{"head_dim": 64, "norm_eps": 1e-06, "attn_scale": 0.125, "tie_word_embeddings": false, "init_std_qkv": 0.0337, "beta1": 0.95, "weight_decay": 0.62, "lr_head": 0.00535, "final_lr_fraction": 0.02, "max_seq_len": 512, "max_steps": 2720}
MLP neurons of a small language model. Each row is named by its layer, matrix (down: output weights) and neuron, and shows model dimensions 96-223. Each number is 50 + 15 x the weight over its row's rms, rounded and kept within 0 to 99. A neuron's up and down rows have the sign that makes its largest values positive.
After each neuron's rows, "raises" lists the tokens whose logits its output raises most directly, leaving later layers aside.

L2.down771:23 41 45 63 51 67 68 74 76 42 35 70 55 57 64 46 33 51 46 46 54 38 43 64 48 46 74 59 33 54 34 39 58 53 83 40 19 60 58 37 27 27 51 32 50 73 55 58 49 62 50 73 56 45 57 95 72 58 50 54 58 43 71 44 55 57 66 51 45 68 55 65 66 50 31 42 26 54 50 50 65 26 44 67 42 47 77 49 16 40 40 53 63 84 34 55 42 45 93 30 33 45 54 54 46 44 65 39 62 47 27 52 99 26 53 61 50 45 53 48 37 44 39 43 79 33 69 29
raises: "ock", "ast", "ue", "oss", "ues"

L8.down798:74 41 49 35 80 52 60 65 67 55 42 54 46 67 39 65 63 47 68 53 45 44 69 47 52 44 76 35 47 42 59 36 61 27 41 52 52 57 62 49 51 55 45 15 46 52 60 55 58 48 74 76 59 31 44 62 62 69 16 37 55 23 57 46 68 29 47 48 31 31 36 44 15 33 63 66 66 20 29 57 38 79 37 72 53 48 54 54 72 34 59 49 22 51 65 43 64 60 58 39 49 52 38 45 59 63 55 60 56 30 80 61 62 47 54 52 54 16 46 45 77 66 78 34 05 60 64 22
raises: "ists", "ist", "ism", "to", "son"

L13.down30:40 55 32 50 61 31 58 32 67 52 77 86 55 35 19 46 45 51 39 60 58 79 52 56 41 69 55 43 26 67 49 70 62 43 78 53 42 55 48 31 47 94 50 49 55 18 39 62 55 50 60 36 53 61 63 72 45 37 53 60 46 40 47 41 42 60 67 19 37 39 24 50 32 66 52 72 36 54 44 53 30 38 79 58 31 36 42 65 72 34 46 49 36 52 57 71 58 32 66 68 50 53 43 42 48 80 61 47 41 00 41 45 85 61 37 67 65 53 45 55 51 40 45 97 42 30 29 48
raises: "iana", "i", "ian", "ior", "ien"

L9.down370:60 30 69 70 35 76 47 56 68 38 73 53 69 44 77 25 85 45 42 76 43 60 25 46 59 53 71 41 31 51 54 49 43 29 49 42 47 30 60 44 25 43 54 89 52 40 64 34 52 38 53 49 44 76 73 47 40 36 55 38 39 61 47 59 41 37 46 44 46 74 68 64 38 39 32 58 69 52 67 70 70 74 70 40 51 40 52 32 55 42 30 58 52 60 44 43 57 46 73 65 46 56 38 56 54 60 44 23 36 51 51 52 66 70 66 33 72 65 48 38 48 32 43 39 63 73 57 39
raises: " church", " west", " village", " town", " north"

L13.down718:89 72 48 47 34 74 45 44 80 22 46 59 73 45 67 55 57 44 66 43 50 47 44 40 76 50 45 36 59 56 28 55 48 41 42 35 50 32 82 46 42 70 49 24 52 54 62 56 69 34 52 54 34 27 41 99 71 36 79 39 49 48 48 56 61 58 59 52 56 79 40 45 51 50 49 56 37 55 64 68 44 67 46 66 53 57 56 69 66 41 43 46 35 37 29 45 37 38 28 38 62 78 61 59 58 58 60 47 49 63 68 52 94 51 71 52 37 59 50 61 56 37 40 55 63 39 29 47
raises: "ist", "ing", "ists", "ers", "isted"

L2.down507:54 32 75 37 30 42 56 61 43 60 20 71 57 64 49 77 58 48 52 36 34 50 27 33 49 58 55 42 43 52 42 53 44 57 67 53 38 42 71 37 30 30 61 27 67 41 36 56 50 38 77 58 32 48 55 92 62 36 15 43 40 40 33 41 77 28 54 55 43 33 57 49 42 73 60 60 27 24 61 55 36 36 65 76 46 00 40 53 51 34 58 53 34 58 54 57 47 62 46 76 43 74 57 46 53 59 63 58 59 43 46 51 83 58 72 66 67 40 49 81 44 56 31 52 31 70 61 66
raises: "ided", "ille", "ests", "ard", "est"

L2.down386:55 53 54 53 35 68 51 54 44 69 46 43 49 52 71 65 77 55 38 43 56 51 57 25 45 34 69 44 48 51 31 82 29 52 79 52 66 52 51 40 50 43 43 48 50 45 70 42 54 63 32 56 59 48 51 71 58 55 43 40 00 30 36 40 63 40 30 53 22 20 40 50 51 60 38 34 19 22 42 20 35 40 39 58 17 53 40 87 33 63 49 46 51 44 53 45 51 37 47 51 61 48 66 49 44 45 28 26 52 68 48 67 99 59 63 41 36 66 78 33 48 66 58 47 36 69 49 44
raises: "enior", "cept", "ection", "outhern", "ources"

L2.down154:43 54 44 52 26 69 64 70 48 58 62 30 19 47 28 53 47 32 31 30 56 51 69 56 24 78 50 52 40 48 53 73 45 43 59 50 37 53 62 44 79 60 23 39 74 48 62 41 62 51 68 54 54 56 58 50 47 52 38 80 46 81 68 47 43 46 64 55 57 20 49 52 53 44 49 32 53 56 55 40 64 11 64 20 25 38 44 46 56 33 47 44 25 68 40 35 60 69 40 49 28 36 08 40 58 35 39 51 60 51 53 44 64 23 34 38 78 53 62 49 45 64 65 50 43 60 67 61
raises: "cept", "adem", "urr", "pen", "ross"